MLP neurons of a small language model. Each row is named by its layer, matrix (up: input weights; down: output weights) and neuron, and shows model dimensions 208-303. Each number is 500 + 40 x the weight over its row's rms, rounded and kept within 0 to 999. Numbers have three digits each.
After each neuron's rows, "fires in" lists the words (lower case) most often at its 100 highest values on Wikipedia text that the model never trained on. A number after a token or word is its count.

L2.up1475:527492511453465460501515527475449479483551474408496475481509495525508483465558599548401567465464397543498497498426538426542457473504427481523472526495450506406532504552517565573445538533564466541506498515501458469482454463488531497522525525481476489523495514523458439554462558512527444485
L2.down1475:578465453534478491505558486478505544499526544420487491458475477518513511536533450492471501565495507574454439522451442471494495536491526513488564564482459519492514494560526498564511524491402480489550463509530429499546576539509422542516495577476488443450539456503532583507469469546478509481
fires in: "the" 15, "together" 14, "with" 8, "back" 7, "to" 7, "a" 7

L2.up1275:480534508531501496503478509530430496461471489459491549540558578558459546530536466597438419460495475493511500496502467437547478507417531414476474545489606552567536526532511575437503369505463508480462533520555511492451523496480460437563533537489501494440529492494420484468501483525515487476
L2.down1275:604479507468479447474464482436516518562466499465524533496565490443570490436542441529494438472484417377450467536506469496508592503495445443527544518466513424484485480476471452463492539448454461517466506476526518495462552550489503519495524577462470571486498517525482509548452516529520436481
fires in: "york" 18, "wisconsin" 10, "connecticut" 8, "texas" 6, "louisiana" 6, "michigan" 5

L2.up515:458443501506595526434516498518439500519497466581516469552523518550515493516604545516516482513469571495470467464493444471493486477451436534497496403517555502492504499521505541561508515501414514596534496535513536510539494456476508561551441544485505521490587487592486553555536535527498529467
L2.down515:527500545496503495569489529512445493539533541504558450474453396511446494475502467530424445505452456492483559488452541513495491412560462538536490478473547536450531464462564501436505479402480431485483453468505515444460501506526519536527403511482543441497482489445428510472559501546485513566
fires in: "a" 42, "the" 10, "to" 6, "gallery" 6, "gold" 5

L2.up1842:527482452558477462568516522486461474505568461460495546574490474491522572525525507428532516551497470504494534492492477481494464589436547568488463488483532462446489457518465548472519482548556500484534462478484483520463483450447541494552492529499509500466516484501537517459558495525515541500
L2.down1842:529617497541438562465479538482531498490534557568482476465389476532577440489578501486491485503515484540523492491511533528514454463460495527492500508487515514412439501528481493509535518488495484544504558514525480464576487395570544459485474486515490593522475533476452464473529527450461490574
fires in: "cleidion" 21, "platycerium" 15, "preceded" 7, "its" 4, "montgomery" 4

L2.up117:536471508464567506549519470480417503506464521508491502482548515444521430530561427506444504526459541544393451500554489538461534482534545556456442500435459504468555487468452515438416533528483458555474484497516488488549472504529465524451498494567497518510456485470506471492454492525404470496
L2.down117:549453503460460492538499499508530474492584355474458497505553471543482478491502519451511503511458552523547476481474475524445504578580489467463522514558479498604447593519531487541540524438449483525523537553535467519563482450463427417503481417465476540484443522501473522460508467552447487524
fires in: "an" 62, "any" 8

L2.up1420:478560531522464462509488555468527486492520521465513449528489460488521513470504400526519467513568490501492491503521457553508524510482457455487452503510626538503455467516525501529522486494558528537482575515575470480438463528524541530563511458552543565498599430465514432558477509428563559530
L2.down1420:450517480424472439554415488473504553541489530534399508488569472464530507463417470515539553474506458539470500399468446537461516399491470539453499459480462444497427441432481546525534516496483433504510461436500479522509498425551531426553543582462500631475525475493541544511538533533550508477
fires in: "on" 35, "cleidion" 15

L2.up680:484506489518503506537502568472577513507460530525538482435474430481487426460428542534482508512498453529475481471543477465534461459557550509470513559494413534466480482424478503509485470441510445452485499520525592427514509504457509514451492511430545514394390441517523522444532506476353519473
L2.down680:435527513529536450481602543473544506446466457463521414491471531518466410474498462503492528466521513446465493461494555488440524529451479472514498474518446461458482487489495494458493493490476594567509506505544577556542538469500498509506547470462515532479542495545468485427564515531504538483
fires in: "a" 22, "the" 17, "yes" 12, "jones" 7, "that" 4, "code" 4

L2.up200:461494519486548497473527463524482484466479500485489557489495474546522552514534483523492535492526536545466456497549530543540499502500451555546539505535497436506602479478495540509491452443582529408444468443545453501559494482547505468514526490511464487518550553510545463533520502532520494480
L2.down200:559591527557474536500479490539562527519526478485494472494479501475523475467497469512542536541553536490485473536531495475445489568517546437529508411447399581579457466530501468501587465578561547542481454493481521489492525523571521517527466551452517480531552470552523537521455577449456520446
fires in: "the" 52, "a" 7, "subsequently" 6, "they" 5

L2.up1701:463517476539531504447504463589489426526564457568513527506434516518490454566455499499493483462519465596471459547565522497562503486552578518435538559557410474499458476534549551507488489464500525520469588499459469499497491537494550502469535426561479514530526513509547490449512519449567522461
L2.down1701:501469495492471484515484470519514500486489487496549501467467504486479536469518457537494501517472502526560444542479500615467494476545453446500530461524478467550508538469485440485528490594546517438463474522545542490583469474516439506418492567438448485563456485536496514578427549485534446518
fires in: "after" 24, "first" 21, "jean" 4, "followed" 4, "before" 4

L2.up1566:422561550571498508438576600423457494503420508507494535523484424477517486540456445513495533447482475535483467509537487534466541518447451502502464462533482584541502554529560472535540522539561468435487480502504476370475519518565452528448471445500433507488539496469561519518521557465488457498
L2.down1566:505476490515478560496449546529503487510519550501397503510533496487491454441500542424475482477568529501462533486514531508469594492539509521491539537519461492530519491539487516527543603507525534513442474475420437481490458563513451476461551546430458518469470488539488415556476521512506438564
fires in: "them" 24, "medal" 8, "theatre" 8, "physical" 6, "they" 6

L2.up2298:471549526532492486525464507509619491469516541517531545523533466510526444585437523471517459519511521483555439588558497545474471530479632518470516564485528492556466485466456518498510519502552509488489490499600470491532538471500502545458487500479530493545532491524551513527567506462536475476
L2.down2298:487515558516492489502489517512465550528422463562557554532538497557509530503493560479527518523507598456522527571451554423517401507504510527562535555442537530517502544447465502462468466448506514489499515494456512489517456486455558465458563477505457508488439448535515456487487566498499448538
fires in: "these" 26, "them" 13, "they" 9, "raf" 8, "fictional" 4

L2.up485:436547509453513518499480475524514521457504513457550482483540539517440485448457508476518479542510398537597479503528453486536460443505413488502501508362453531519477535481500568498350461491476550488529522485558536448508601460528550503509456564510457427465453498564466479564538475579493501532
L2.down485:513540504527488527465522506553522475497479497496611479517565453545531591536484525458450491488468550533449520478471479490480464522478518463599449472485454583460530488448473414545470461519479420494403567506501528527472457481444436425528458515506512547528510442494497545510463489448556487505
fires in: "years" 25, "time" 11, "until" 11, "year" 10, "while" 9

L2.up1944:492549611433519454555497470527467498521502503450485470455527537519514452480449575575415515459585531508468511497524487549513425502571520512456535471433466476582502519466521519527445469520528518494411520611444550446517520539476497490424519435587519539460450516547523477518512486490455424529
L2.down1944:432510540495455519460548540497554464569518489446547439515452477428510501504490532503469484503489488544557502476522516508545514522512521571522542503513500522534472458504525498437500481511531564493525555459436562541563442478465440398483496529454490465439556516539551453482543535487516496550
fires in: "when" 28, "where" 25, "while" 12, "which" 6, "after" 6

L2.up1450:561513476551514596495502432467421497473439505502468462431567477448471503448559480516396581543500552455472464502495459510573538466521429515483588549463518508456473496407464511518450496542438468526486485501459532463488572489505573447530472448511450514555567506540555448581579520441417484535
L2.down1450:474524572501533418519558467526584512543528483491541440515410477524564512536535578604503544526506548514534604458529584470525501448510490518460461503496514517457471489510498532502492542563486549497608474482564577508533554586578493530440430420473567552479509497493526450563476495470464521531
fires in: "the" 40, "a" 16, "each" 7, "they" 5

L2.up1916:541469486497524520486492490436436575499495509509446460479457579543455531513478534492495494436487510485492480513507475474452564518519510546436414565533490475407469497500457553531539471446531451553437500487455447473489456487569508524506590519454474519534548461496528476495493500422517539483
L2.down1916:516547498572512475453428528526568458515468556464510526517505498584512559477495531437509532501495511524529447488455444528420576478498522535436494512544544443501472562557465511495562493527506519407524465456509464540477459465487549454530502527505499458447503523432549501521467558515489552523
fires in: "as" 30, "called" 12, "named" 8, "known" 5, "especially" 5

L2.up772:554520469449553539518549440533466485503446535509496524523464502384468512537538548517579545488522525509564461503474477550524474479566519557379500518525456522584456503465515485595541495520444480422574543496507496408463550492512481471537464436501495534520524576638505449516500542500521463511
L2.down772:485566513509483516523435503456522535464541538420479553558496475513493521492555563514515582488482513546475477526564456465472499526468470467524439558550469487550538507543504517466486505420583505472547503549447474436487456524482499503436557428506512533458568510479498489484495499449538464456
fires in: "where" 47, "if" 11, "which" 10, "small" 8, "there" 4

L2.up1001:557467483576434537484539489495483478499562509508493492457435561529537484550503531492487508469542444568490439455501451507472482468525533513521451531449483544483479511479483545467518520462612521542562495422577506458431620479567502496503514497463491447495518562491538492524495513540581566505
L2.down1001:474510497476506486392544459530524485500453490546536476559461417481507458433494603467514496464470508506473568426497545531431418456491485515542475534416483530512470436478461519513456486532458473527440435472425529607495440491417551607503432474565445548541422477461474582509456475481478491501
fires in: "his" 25, "while" 12, "religious" 7, "prince" 5, "year" 4, "regular" 4

L2.up2011:500521515509570559487521480478523532474552449527459497548463497497511460519585534507524435535512535480492477532452482473511501429464466549506492526486518496523466498505475530459416556454522454493480426526524425503527481461523477429499565533469483475520526518557490525451472561475497569515
L2.down2011:506537484508427511542492471476481456474504466563519469509470571490443549495489519471539553473500466565512528437547454482509521488558429516493512514512464513541516457496546499546511474459533522487508446570482492555519509506574440537486496550548503494496464477532488524536508471491564556465
fires in: "its" 27, "a" 17, "s" 15, "an" 11, "history" 6

L2.up497:519480560555479470464524545436530486535553457532534550488508462484511411515565481534496540552506486505481485506506437471550486558408426573496540571535522462499454425531450517555530593504510486480476472477501534475497481503556553437531612455534450536500477474529487472545455466542511596525
L2.down497:481509493512458485536464504548497509531489479494445503480521463467510581459495486437586483534497499451469501503451432436515456445413500516496559502593498530510490471501456524527485470466444538509452547534463524534570482470525549487489524468498546557508537495592488514499487495532439457503
fires in: "only" 14, "one" 14, "would" 11, "each" 8, "a" 8, "an" 5

L2.up2093:496439539479420504367537523435516513568458530539475516484505450498474458426480530426491483487496532447523366536484511500513525514533520411514531481455543490554594491450477563473528467523584469518502484474536534434472487478472447482484471538490538425425571477467546475487509518444446529558
L2.down2093:501509505523526504541497475502578514533472500436453481537479545534545550513504462549553498468493483475516513539509537511539432467524522482471502494533470539563488488548498538524482513515498495528454539536449522490484577520578521519505505558511480493472454522547504569544478501522453436550
fires in: "goals" 28, "history" 9, "votes" 8, "capital" 6, "episodes" 4

L2.up33:533520420487503521525483443530559506438422526494464472497506492532512573579453536501482437495426552486542521562546515475486474491486515566527488561481510474544464407572526560504481502468495428493531524545494430445522452532512498535590525491507495505489572544538540465530515588457484501411
L2.down33:532558514514536488445485561466432486477437581447485564594505522479508571516562579487550555518540560465490434556536484526508502497481479489475506477491584575506507544527525510515481489539525472469483478423503562566397501510481548572472529531465561481479488511514491519512510476555598423528
fires in: "they" 28, "then" 16, "these" 15, "them" 11, "rather" 5

L2.up1505:519531601504495493522518552482487555467539433478486447547520591508485515551486578485511521502477500501517512531491486485484485527541493481528471512510457516503515523499499439506474511441504527507546474538510463496527511463476504461549565453501400542449550485442517467497504518493387573501
L2.down1505:465487549466555397450559537477497523498491450481542563493429492536550589513487516496487536547442454464493514526521481471472571504553481470472504489509471593456471495456505443521477440468498524537438469463515547590456561581522525519498476539537478498494524521475471554462518490486507413431
fires in: "a" 40, "construction" 7, "his" 5

L2.up792:500500500531516532582518502505474473488540412427503464417471474495476491545470483474459486459509469567502497488481457464482427576486458520502426513480521491477500479515468478469539568501497590463421547476468487512515464458614560557442470476461462550487487465557514416510482549529519579453
L2.down792:485540477431448459574540522531485467469573419483491471487583520520530526481518513421452474514456473478507483516509491494486459499527460529437536518466441494516515460497442508472564566476351548466518481507507455531503484436477514500499512507462477478544387497555477485435431475539480565579
fires in: "an" 47, "piotr" 5

L2.up190:467564527506526462416533518472413561532479509531498490569512551490522538521539478508478529466560479567517503470508520424593470536596376524501437449485496471443453458579485534612417472488449490491478490483473574502508561470476491504510486517518511495461483472577504486534523488433525407458
L2.down190:488502378544456507498555440544561532526491536538559494457479551483422520449501482487457512505566530494439527513442518488506482487579532496542414536543482521537458461499494495544495446474455417459475527510522559489588537489523545447533463481536512439500453510479440532499485539432537445539
fires in: "after" 43, "before" 18, "while" 15, "despite" 8, "with" 6, "following" 4

L2.up237:531470531431467479446515551493484497500488505482503568494525550498517504484532409409466458530483465479574473489574508595462479542449586517506533455550589468478518448543516441488470474505470480539549546486550434508456546488475493449601493504482505531491523561459495460419422484494472498514
L2.down237:494416465502528486465540514615535497545559477489462518537496486518534524562521449476531419501580488518535514536541525499528526480526559518427498516548492475471567531525526566497526442433498418522544501532513456464513476529550471468450515536438522568448501499567533421507484448493477535498
fires in: "is" 26, "a" 15, "was" 13, "an" 8, "wisconsin" 5, "brother" 5

L2.up2180:526537495500475462502470484501533497539527399502459488504492520504451491531515485480459529497497507572540518497512481503448475456562514498445506516489474483509483487520488549558463521459446559534478504553527512514531431441507490467500544512478454476549529478415508534483528475493453449509
L2.down2180:511479605509492579481518510563499443512498519484460527485416481467444467542396458462504526505486517459490460478536538495492533426513489512488522477563491467429509521515409599538502555538495491518531462471478454487494483471489527477495528545490456521508438474523506479493449428489467517528
fires in: "part" 26, "as" 11, "named" 6, "particularly" 4, "party" 4

L2.up1780:506514476460503577463501547439445502536535465532572477539492537574512462558468453436467473515532575530530516534446451466477502433539476560470497470504534574522521557497443496500411434461534486480493518581492482464527494565447545542423570475490553502484486504462491485518573525514484463550
L2.down1780:491549551522528496475501547511512454462526540472452458554509519545525451458493598463520493511488515537457508539552522489432497506604518473474554474472523494464535468396501489520436512446562480505523470543509552530459517518543469493509519481576560481548464531513551476535467504592531568492
fires in: "his" 65, "their" 19, "my" 4